config.yaml
d_mlp: 1536
vocab_size: 2048
rope_fraction: 1.0
bias: "all"
init_std_down: 0.00349
optimizer: "adamw"
schedule: "wsd"
final_lr_fraction: 0.0
seq_len: 1024
doc_mask: false
MLP neurons of a small language model. Each row is named by its layer, matrix (down: output weights) and neuron, and shows model dimensions 0-127. Each number is 500 + 25 x the weight over its row's rms, rounded and kept within 0 to 999. Numbers have three digits each.
A block is one neuron, or neurons of one layer that tend to fire together. After each block is what it responds to, as a language model described it from the Wikipedia text at the highest values.

L9.down684:487549509540511520506488528486554479512504452539504480484523542529499481521541510491493526508495510465517503500507447496504526521491456468530516497546519480531435482484507484497497523470513503504504478493492472530497497534519531476477459537541512472512516478524489460467485540498516530518530506507456490479506537514520519495467488540484458486483487484525470468499508493487467493484480
L9.down752:474473496463494501511523533487501524462523549487487474478491487478527477495464467471561505487508537467515478515501553482453485512493509510478496495478543523478522485479502465520446470493534444519465473525491459495525494471504505515519479522459464536535483506545504512532537458485487512471510501531489540503516501509474531496504490478486493541476521512475521513503548510476466560544503
L9.down1048:561474478520525471510498482468484475496505488483504540520486522526436519515473484468503513471489469507516495498527523512488501492498505520493505506503503477485503496453490513477521487481493544498482464520507472523511501477502556444465487488467517503478544507446484463450521516496496467517513525516495531497478497545486548516501497504527486506528515493488497482539470501461507491496507
L9.down1510:495518484517509520501484479478514503505503513503472515528434512534432478477508520488533510476477530508491524496491495526534514477546455493523454518509530510463549557473483524512511490539508498512466518496510512505514525512476505509488511474528494483502524535491494479497484508470520524535511482547510475515540520501532485484507465510497540506549491465507514488522541516527516473477525
Description: Words opening a new clause after punctuation, mainly ", and" joining coordinated clauses and sentence-initial He or She after a period; also with, as, to following a verb.

L3.down1521:542519514512527512504530503501498481520532506491528519521506503498527487523498520476504495512532496505494487460518515489481505503510470531505541455544502495478503537498502487512465489532508491469531522493492499486509500470503505492525542515528488482488504527508518513459477503484520501495514499521492472495468495516467487435478521491484503511474520495510510540489507503487504536496485
Description: The -ed or -ated suffix closing past-tense and participle verbs (filmed, recorded, destroyed), whole irregular past forms (found, made, played), and stray "ed" pieces (Qaeda, speed, media).

L9.down161:513527499476527468477499483498501501490536498543527507485536507482513463504467456508467530521502458455513534497425540493484527464524482499485509519527508475508525514507503518458494483497513508502458508485497504520537527501464510510485460494511519452498514474465519523523480469487549509526490518436508487510502530446503526474448512520489499477507520485497511564550498533472485484527537
L9.down687:544480497521494503475551471509482520491511481517500510485542494494460486507483463528535493577538458509487494548525536489479485496491460481511487494489493546485509533488526510473485533515550473549527498509507492494517497504497489473504486486524509505510503479479541549441517478487448506469496471502517481521505467553523458494496535483540495464493490506503531476472531457488468461483471
L9.down795:438471485448474446536533514541494551480494578470516523537502489530549492472522469512503530499469534480468491521528490486512479506528492507486488473509538503475507468475519473506519524547540465541521469505501495519463538505470509481488534538489520505519484488527471534544494496519559483508529500497508509469515448501480429461512497479513507487508472490506505512493487478493502496522468
L9.down1269:520483507510527465534489507458521519483488506484551533471501525514483493479471514480522521510497466489503498505452487529507533544519512481508475503462480502480510492512500525479522508498461463530469485475462505514449507513460511539466469486518509450483527504531500514534484489491487487502527474473524509536491501523477500464484478511494518506522504494457504493457487504512489505445495
Description: Opening piece of a word split into several tokens, usually right after a space, such as ra(ting), est(ablish), li(mited).

L2.down78:524527475513479482501481521475522494475498496464488547506511511519504466498484482444530481528501514468508542492503487495481488498538489472502509487502495537495511534479508500505501505474495473474545533486477506490494461499509506479489463470494468470541462450473449487492480521521497505506523513494510508510466487510518488502494484530486536490442491481484496523492547490511522499518510
L2.down105:517487510484500466492522512496486535478504473491513529516539530497462481514492525503482445503488489464511508545532493501537469442505492498495547531494487506488542526501483509515529462518462465551542494464505488453520523479481499472493520455528506541505514526453497565495460492482519492526504477460495508459529479451519524483538456501526509480504467444465495511526489452524510507490505
L2.down218:501497509517543515499521463541477513512476529502513496528471549507483527536459465516536526497484533494481450522526466507512508490534509528491524510526498504546517497479505517553495549519481504510496499458495522465522505496481505499480497424465533498482487497497543499515454507492476501521493518478477495522498483443499449525464513477539461496500515513496484512543502493489491537478480
L2.down275:532517440495541537517525484479508494506527473510539523527520506498525465488459470515486508510481481506523480527460464459525515503476523513504501572498511502492457504502482494484481444464512497526472519481511521519529533501529538484506482520524505467562532503531503513486498433493515508506548568475477561481485505485510461533463486535517482499508449505508529480494490508525497491494488
L2.down497:526520508542520499478485523507488524525507489479486516525456512440461503484519519490497474511548505477515480514485507540509488497451444485515512509562474511526508533491488474513464470535505495552466510436498502477518459508540528469450506489480503513463501488531507496471570485516485505460501519474478512476497472469536548509517496520514495517503469485477540499506493509524485489508453
L2.down622:540466496514493515480485505483546559483493509516497496490502518462496490485544514499499530449521535506522550500512533453475535535468502491496480531531530516488505427523489507508492472512445498467503501499544518542464504565494513518484444516511447541494496497492460526486508487515474448475539478488531466496478465496533501506507523476479478489518516494512472497555489537501498498485474
L2.down701:488494494493451528519514511522460501467507514469509509512509523486531519490487487457488465497481495451504502527468483533537462474491496510425510552501533505513524475475510495510524493546525480496486509527500497545488507492495509525483521495499512481512512503524488497550481518521501492531505546519481538466473486520485510459498497526491470499469476433483499472460477491489496503487507
L2.down726:509457503532496474472522443539482488515474500469507495524509521551520495508481463491519451503505472502518481496496478512494515461508503474541516551497511513495526502499498475488486510490519495495546491472508469556514506515496463529481537506479487520532546473507557534512465491511433499516506479504470534475483541531500499505500462506497446532508479516511527477485467491509510502512463
L2.down819:494498489533483492502481490525483488500507464508554495502499509468522520521498474456483480488508520593511488487558458496564532466515514483541507503533436527508501507519529515504507497481494486554530478519491496491478516526494503507536513484469507445468510510522489483493528478491487472541462499445491509519514524502497482501518481478502486529493457509504464492476489529521532462506523
L2.down866:491483494484481468491510503534475512520468434456507510507455460500512533478536544540453481508528520485528535485494490536498503532473502496528550528496505459469464536479513492516482497523501494543513498501525522483531531485526505490540486522476509503445538550493490499464495517527519459481506484507500482504519492530524484471517471529500451510450485508474527527508497494516499502509505
L2.down1088:510512496491501485517547509464514485508497476532528522505458515463513520505489515547553506522559516459531477496480489542505548492538481509513477510497502534530505486508496513514484524490492506536515477514466457538490500516480480460471539457508502483539467527464464484463529518467477538501514483506507483479476515515502497521490505490581497478488494470470502454482502512472544502505506
L2.down1212:468485537519480534507549497496508494498536484520518494504506499490513566518518482483499476489482510486512480554499488544505502466472490485539454519524490497424532500475471461532503498511497528553533508466550495484450499503526543484490442503516492547524480510514477497531519524527497462450467525481509512473515458550524513506522511531548516474474508468522488459538539466441498520490475
L2.down1250:520528516497531484517485507488544463482535477522509527502511497518482483481487478479521474504451537490491478517457518523496512506483496472498485525508487458503449499525486517508473477505515475518512496495492512499500513508520485506531497484540495479507524558498534552468475464465462468471469519462499437478476497543506433473540522494485490515454525483505478494471501506476478535502545
L2.down1326:525506546484493493513494513488522498496494534468526470471515490511517524500492499453508498519483476473467498529479487491488515535518489453498529550506468513491464507492487533509482489493478460482523513476476473494502514535522544480475532475507470521478489513502517481465468500495531471495511518553446504536520485447501522479488513509481530536554454528500515496481462542533554456509486
L2.down1412:524552495521488495512495480527509488517474478497496499527503514539498471516442500491496532517538463526497497468503436534489487512489508502500455581443509486508490473500512553501508525501491462505486503521486508495513515462520473506536460475524481476491477495514492533477489528466481492480500506515459481497493509494482476490557507509524503500477444493504441497474549527514517517502530
L2.down1497:519426480487510469510518561476522498490511488490470490508527482502500513491510487532518511510480469520527492569512493560505487482458512481502496517536515470480500502502467493503470516460469467533511504490496515511483493478517505451536502499454477512469526479518526481452535538499512514499540460484529495539500485476484524503508486432502474531474490534527477490518538518528510456500462
Description: Second fragments of words split into pieces, mostly past-tense -ed/-d and -ing on verbs (earn-ed, place-d, Follow-ing), plus inner chunks like c-red-it, lo-st, re-f-lect.

L2.down31:525480509529494505512483496500492520479499494526511519483484484468498504496494586486494504480509483450514514485508493495518552556511456480517489505506505498510479492530517467514487516446508501486536526526499474538507503526470490485492470486527575498487512485539482492489518494485471497489541520439478488507513475485513524463444504471442451474462519504505489496506531492474503493498466
L2.down223:507499507503522494475487453484477485519515530509512500495492451499551512498496514490535501490500481514526487501498505501484496486477506496519494466525505518511512528514486508528487485497523500552498513489491482491506507466519544500488497487484487478543487470490586494503482482516490528504504524520504486477481488517501473449495520509509468514531515534482510536485506520508499450528483
L2.down269:540479516479521439523475488492494513507493520518515531509517548509514479461535503495495495508459506486477513538525531520471514524498529440521514516539525496560527526513492490482503454502506499497453509466498470497526514529513468497537499505472512508484489488554493527475500468522494498504523512497465502498502477474509518441524527516473508494522523508467447522568517532498498507507536
L2.down280:512521511470526487485513515455534502517466474450499516464501537493481475513493485512514528513491529508520501495498506524531531465487485476511476506464509535508486546510506524510517488456528515503524490534490471494502519506535510531534471506502450500546531519499479512510509512531449508457501527540488501475485483482490494546513492478504471514499498478522475476432506542505485453470475
L2.down412:491505495538489516504507488467441488463503507532480535469471507485507464531468541520483449523506555520522514509510506457495504518515519481535577539548497522457521497556482485475450512493492482473487486508488504501485491491532508499546487505516523527516510511551521514481528466496492456474517472512531488480516484522451486519522548516508488480525529531480506459503514513516525489527474
L2.down545:487517502510546496509548512468505472538503498518493497477522511500491491493486488477515488458483491488501465475519512516507486524513500479468510498572505505498507505514519508478515471510523515476528516465489517504486494463541520510502494511512511441500534515500509503497490497500489521488502517535515530510487482478506500450478517494482477525504527471495498543485507525460497522508489
L2.down859:478508497515513484527516508483475504462511520476486481464523505508529465491570506487469509500520517534503481505498495557500481471506467508495513483506467459565473469521491496522450535515485513528467521519533486523536477470513529495527479505510550492497507537506493494469511498482557500477489484508488448481498497513462504477555488488495458482495508558502508494511518485481528502460538
L2.down970:453497494500466496513506510469507510545478494522511552491446467495504517504525537514501500446489529535503476494478536494544513474483502494477496518469502479491513502494454472520513475490488496518562491529499489481458507491508500473496518505483543514534481509496543509563528525485540456480483458516549470446518526533510484489502475459470480486522529518462520520533527504508513531497490
L2.down1106:522504535491527496494488449464504504475516508517492487514481545450493517489502454506502496507494516511510476492490486496557534505498477494493527516524497518481494513500576494529438548510483478513487497518539475508531538480501491511486544484543521513480500547529526525472473523495532521505500472547530481478514466546490494489448500492451517479516529516510483478481476483498517449501486
L2.down1235:487520529507528492525474488494460501499469496550512513534508553496564488522538504465542494524499517481518515496496477474462491495493576508476540485547533516514535464531496508498509511476509548499479508474539514498481502516480467495464496489513532514486505506515541464492498488466484454449529531469542527517520535527467469510506543513481536532490505494512449497538509515489487512467473
L2.down1390:505497502482516464513465487476521474532453433471510470497509518471506477533532536481485508503490462495522493531507528526495486504482510489467511531500485508524511516569474485485514477487487515530531505546512525537496546546497477517492501523523480494520522493564494483526484518521467492508472488501470513485480485516469477523483515506525469494488518500525498495481494523503465481499542
L2.down1394:523497503509500477496502479506486507502482467485495534522488457471527484508511526463518497475502490499498499529514528478496481480491498501538507479518456512510493495520517493488477487495534523508524502464477485495514550452512506494504486526494563503514500512492483518511465505477482545451480463565503538487489473517477484469471519500491475486501560494473466506515515505500512472456519
L2.down1442:468532519517484533505494503479515504486475502469451533467493461481491474475489492462520478495516549525509512466530496541519463489496501508450507480471497529501504490563532515508511480506473523508550486486521466478514482467493514482530516486478510532507532520482466514500501513484541479476471466514527479500458483545501491523484511505472476472509505496474503506481529526518535470519536
L2.down1477:508500487508495499482468540498503478507529515471511506515534527466498506513529522503504508510479451528512546529485516488463504513499543484552548519498508515488482504480471512511499542493522487480524528493470527495491515456498537508526480512479516479496523490471452499496515485466508486479488453478472494542482489521523531467504474520509525468494507470469508490478516473461486484511471
L2.down1520:511494522515502518501523494500475491477473492536518478453480489460491531482497502531552559569482483463531501531509510459479488477500476500521515484487555501502467484516477489485512529505554507519520518484501515514559513469485582476538501511495556492534516486524493493518481493521529530498493481516514472475491446500460512487480508484497489496481494497477533513497512519462513518487480
L2.down1529:559484515505499499477501506506504505518469538495500538529479483476531499499458501532560455500497458511533480461475500489487502445498520473545501474489526485507486478487506524491460516504476486483494531489485539486516514484468521492525503542507523504503488520494542512493546527542468539445480460499517526473517496506505477503500512421503499522527530492472509467479469498498517489494518
Description: Forms of have (has, had, have) right after a subject noun phrase, also sentence-initial He/She, and capitalized word-start pieces like He-bron, Pri-ncess.

L3.down102:521503506526518493490520491507490511494505533504493499475488487499522496526493500456521484503511499508501457484548523513489482467484499501465481509534506494504511530519469495504470467487500527499536507484485487479509506425501503495510515497485491494520500489508534514516489530501488493461503496531511482482506500531485511428494498502514518525542521484477524528471509510489512472541497
Description: Sentence-initial subject pronouns (She, He, It, They, these) that refer back to the previous sentence's subject in biographies, e.g. "She won", "He studied".

L2.down112:498486507476498494473528513443510517523527515486498504543493505492459504512414488474514472492480565481501523510489552477528513492525559483473501552511490517504489463499519499480530500502501524495447476491504485513472504498501465530490501514469489473523498522484492447514498531501515501487497512507496516468533508548489484515513525501481477472471461456509540518491503468529482552504460
L2.down146:496513472510518520524495491462515536516487476500526528528483487491480549502475539512507514486503510513533469439513503503470477527502488453530559547523486471467503499477526465496486528535516513501528493520520504490512477517506504514500521518504469492516477514495552527530465521492460466511500541467496473497544468491517494549474460521516537492468485462505543477503481477503450519466478
L2.down357:501469546475509511496469472507510487496519514552490497473487493518512569482486503499496507485462507460503482484505502492502520476508512504532440519485470523550525519508499505474480547508491493501506477518468503526485448486541504534461493460486532468514487515524523490485530463503454507527501505504490509472486515495547489429478493491501508532485515486479526531457498495458476511503531
L2.down519:497461484484504522521527531479485491494511503540471511477510497497509493456529438526488501486463540506551509536476506486501525498487499483525492498543456461516512503500508497540510488510479515497502528458524556501466519506472493514519501510562507490458492508529510513521499488486499445506504536498516506522554467527501471520486484505505486498540472500512551484517487508493516443496504
L2.down565:542506491478510483504457534503494469520506518500513522532505477529483504510483481475547486492494523520476507512486501529467511503499510546499456520522534509518500522504523505522569487474504458506523494505487505492506466475523508503493550457489448501510499502475445511518518478491490474501475511508493522481500483535469554425498489495472490500468544468510490555516475481524492534541491
L2.down574:542505477526494511495554508506513485519509492533478528517501512500471474471477481488500501502515521507516480544496501539523509453492480481491519519513529486503509499484471504488489494473495527507508489485508513457495436489528531512468492510504450467501462498526500453508496536445470491448500499481499532500512511503501501508496484520514500521536496454505512535501519509498501564467502
L2.down589:559506471486526480508534539519491458506503506521492486548519499496520516471500516521534502532477443510488521496462487517524493514539502500474514534499513491521512526509491485493477493536511499522505476452518498501554528502487528518516447476490494454534509486498478516542503496505507486506488424496446467519423509502515452483501514495497553493491461506485497493508483460480512505478545
L2.down617:515545483461498484485512443499533515459442501501538495509478512498517474521489481480550498518477506476490518502496523465483521491536550515484465516502472478533504469458472477545507536466505484485491507523476481468451498525502490502521501522498520491534503518483481503480467473493499524503487499531509464473467521473485528504474500488520496489485484517493537474473521470513509512495531
L2.down867:498516488482547556497507487514483504465456511523530494500497481491518490500481490523511503508508477544486515548503548501494506502503528471514474584515479508545534522457512527524540539513511500511506512467486493501515481472547489507529492481474497545510516525532526494477482496498496499535458531492454493521464522498522531495467549489467554483494516485477522536462482477519509478476516
L2.down1055:475503544525498574501502440472502513489449481516484479515501491510532473527500522490523484457507497525532484449477522524459545486538491519529465507495477502515525524474524527459552494475488439592510522515518472496525479546495472501499509497479495513472497508489544451514487484486464541513464471453508526513519523495520485476481472487479497483511528551522479522490536540518490504522523
L2.down1102:472545512439460553474537496471508510492504548474483507506548448530477533485533499438489454546505486467474520515500557449522501516479489539515543454524485479490463478458497506470468491473501471492511538527488484477504521527526470496497510503462523496520493484508535475543516508481453525510461476466499486493515526518498499459458527515517499491492521501498575508488539440468526530523525
L2.down1111:495506483508528532456471465521508509512467483523523493474448476506483480502495529514482496525502485451468480488534486477530525481509532469536526544515520463524523525481497483473535459462491487487503486535549515498473456508511475473532534480493493499474499499454448470509457510533468530502503467498521495514504514547543464493495495489520496478490461491483490505521501494513515460522511
L2.down1155:528484488482495514526473461491491474525493441467499522522469492521536520540473533527496507489506446525522528489469452498488514545494459507504498536489524517477504501476491488491476560513465530524514544521549514488504503516504476503474482508469526483498494512470499480494494497481423450498480490518509489480466469519548521501521506493502497495542482506523467506517476495511482483513510
L2.down1472:521518501468496523497458466488499455484502496530491463513491543559526482487486446486486557503522438486504520505491520479480519455466501554514480508492516511521488553520476481504506475539516462508510499506457479510424488509512490536524513499517535484524509456537467498510503500481520491531452548495484546543485504521495485501448454488493472483511478477467535515486518531538518496499450
L2.down1473:469503488490548523509483513519509476462504500473498485476467484507478537490480519522474491546489506455535522505510499498481530490471507460498482503478480497519515479495523525478483504531450559454470515537528544495516497507500509444511469523555475554491534507500460493502472504516505490502510476494497530470529491458501523469466497485505513532475455485462534518527515529511498453491506
L2.down1511:482493487506525497522513489441528485493482445536552502471520480510482495476501501475492496527483536479519527465528508518519520489504491473530518488473500467475469509500510507514477467464481494571522507498491503553539525541486523517493519465519458497530450520497477479512503522494507499508526492488456515533513509477524537478447522474539512504526476482470516496485470472510454499497487
Description: Short letter fragments like t, p, e produced when a common word is split oddly, as in re|t|reat, Qu|e|en, Un|t|il, (|t|wo.

L3.down1373:485489523483494495524518502530468469548507516458522507520509509537507517509502484491465462544492529510483481496462495508497489499512545513528507519509510492502494534489470554494488537499497531460501497508500528460442488501562518499494500524493474531499485568546556565528491509451506497483514496502510528468539507524503502497552450530469513505502478488476473447454477499500530523502476
Description: Short first or early sub-word pieces (single letters like t, d, r, n, l) that split a common word mid-spelling, as in st-r-ong, 't'op, mix-t-ure, 'n'ée.

L9.down198:537478484518452513491482471506487506451468519513569525493509503487463478529457485467497505529511505476484534468570466472518500494472516500470480487457480474537478505519457486488487476514495484511535501491500536518491525517465533471492501511474513515506465476534490511510473535484500520492514527519475521509488512457506549535522482524504532494556508492460500493476487523480474483506554
L9.down1166:487488477507504478496517476514480448480491545532537490511460541530495488506458500502506488509483513458478489480524522526472512502518507509511510494501496402512481485524468483506563488509540508536502514488538497524506541466541482499483513492543486544492514502523459539517498495499490539513464519511472510475499503525508499520551521548500498517447493479467491514472452491493485490504478
L9.down1379:486537540523483545511499473492500550462489507454521512470457458488484514488518508504498473520504497532500468494548492525483525532507498476524515499464521455483520503536517484492478486483491463516507453500517508502486500520484510517462473510479518522465482497510497528542508476536488467526477450478470505467527485507511504500506466466524496471481470501476476509473536524501527542503509
L9.down1406:529489494495524482528516487523537473490515484497501478532499500499540516503495456504465486510496551490511516488533491496518501436478504509491496502440509483460500460520492492495520492433497484454523493490460532501514448490512491530531526488535477477575495545471480502523502490496462520482587518529488498478510588494466514496494481466540503467456497518523521461498493506530491514470461
Description: Inflectional endings such as -ed, -d, -ing completing a verb split into pieces, often in media or biography text: produc-ed, star-red, premier-ed.

L2.down4:546480502522475464483534522489487471479506498490441471516505463521505502467435507498479517557469481514578481493491495474523523495507529511491491542527522503541516543517502528516526533505467477516484497509519551499480526503474488510490521516540482479531491502508489476495516477514483487504514507509510505508511428513474478490507513496537491522512490476502549500488547452532462481565481
L2.down40:490484501508482507527498465483499469502512501521492465479496498516514478466518498509493499496457527489519469495477451508517522505536544485521505477497522527509531488527514516504553483479476511532485500480515529514449540489467501501510526499507495499445454506557521519534456511525507523511500503480481520464529519503494510455503470538478537443475496566522516501500526511578474499442502
L2.down352:515481450468504517492527470468531503503497512467463523521474505471504502493482487528507486481497517506501476492498480515528486495487518474506556503517479503499494543494494499504496494551498488470482519492463446490479517520507500507504541512414538465475483507479542472505484507543486466522465488501509500501515493515493460474484455506511463508493464494480514541505492516485527559480485
L2.down456:513540487481447442536546516537472502523517495502516452559511516463509473453495519463504502486450527471500505496487503533455506503519511496512498482525497497478495465531463532502493491498449523467468485504519505502485562451490551512530547491495536503512519488493496516534485530505499502489512507538496510523484480494494472493490484542471477458515481511495488533486502547478483491465473
L2.down461:517505462479504464491491494510497515531481467507532456527461500471523504486496515510483520517470476501528485502485506510476523546503478528489489519470443525480508493479485523518496545510506484450493481495500498511471493516488477536492522485491489505502463502480528491502505490486472503534502522508482519537491473521474523525484561452513486483539480489506512503520493515516490487536488
L2.down480:479547500527494502479530520524474495527461497507520516533514512496506465496476528461491499526473528465484488499504497527446510479516505509507514524471504482440534477528411536506488492513514562488490471517518511500508523525538535523511536490484531497472454496506508458507468492529482567502455474458490498521532467504450482533530487523520497476496485467484500488525505478499527528441533
L2.down550:518524490475525486508517497509468465516530520505500484496511482532499514537494473546440537530531502534488507504461544498491515486533476499510538484480501473491485542531476488503516511524481484473483536517485488461491547483508497520492466464454510455468496504527510491509472492489486475485513486482517468521526517478495470474505536476523469491516472445498490497535479473476470514541514
L2.down858:526487513529502469504553465512527466487483523532537475468482519519497525477507477491489502481462477507483541533533548495529557500459532464510505514545473496499510446496477457495502506498466469480514473508496502523527521488496472470473496487520523522488469466518519531476529476520487443497487483470540527508467524495491504509465487462530484498494490524504471505526486505501473531545477
L2.down978:482547522525515526521505520509456471496510555488487493538468526477507493523512500492544462527495512502448488541498520470482527494484470514474548497504522519491473455536495548513496489509495527477539473500528487470471567523533504475492468497491530516505535484475514502525502508565503484467504496509463542512483483484488500513501471550525501475532456508473484470488469518448500560490513
L2.down1014:496493534537474481496489512527510495485560533560507526515496493500547491453507522514476491476505506558466497431521497514493479467517471544512505465492516492507530522477458534468522526453465506493517544511495466498546509512525475511512479477482520489481492515505539523517487441494466473460487504520514491496479565539517484517490517486505478484506485525568475497532490507487509462525517
L2.down1113:514509481519488528483496484536493477465498499513495505466492508535453450516456492529532483489491514492535520511463532483475513509521493483473493499471536545534484482515490508489518487532516509498458495496492492512481457461488546479510516503484460452486505498482460502510501473514495518496510548512508504520465492520507497464518498482490449502509469484532463508511476487513530483512511
L2.down1136:489502479513521505540516518475527478522513497506533514526510492467529539499496485469477519479511527518476552444480482473552476472501516497511479488485473489470465560504543510465479473471527477508488497517447534498554545534531512470512504500508526458464485474506531501517478532519524520493478501481444490491514511500527479504496456551478479509524521486493464478505506510524495523529486
L2.down1383:473485455525492477521473499518485522473499497492488492508537518520487513505433464479451527524500543456511497510525531507533539430493522464483487552501463509491496495519476515523530509492424511460518550477505489482516521529482494458541498457494441494499541474536494498499483471480475487524493484504535467520534457528515489499523472510532483486534497504493486510492480505522489513466475
L2.down1389:535507527502556476508465459507544536523437489501469527493492529480495446453520518476455484520472493498520543534493527515466457485498507476542497462521503489519492465513517517504492512507535483495498494496475525486487505471536491475476507447484476509501522463497501519515471468473552492511495512494457487521508503553534507531532556549483521440504493519514512496488496492489498480511511
L2.down1491:479476484469510531521464514493491461458465478485498465468524491506487501507493485464500498523477525470486500466485477453469556481493530493512522524497517488458496466521492498529471482461483490459510500535510492513509514567491434481512504509551527503504506497488541543499480481497480488501502491490513512522508494486514501486533480494470506503455480521476472519536498484527490517478505
L2.down1526:500479529487497498499515545498460508546497525491485474530476486484540493424518493478493487508489480495474490523486501502502488481487543482506494467543536503492520500462492437504501537533507497473514472448500558505488505505506459448523470545521503479520478498493545509495479479474527505492515480481489496548506529488494479453455518502464536545487532514477501511523499442516492516509466
Description: The "on" piece right after "h" in honor, honour, honest, honorary; more weakly, the colon after list labels like Starring: and inner pieces like So-vi-et.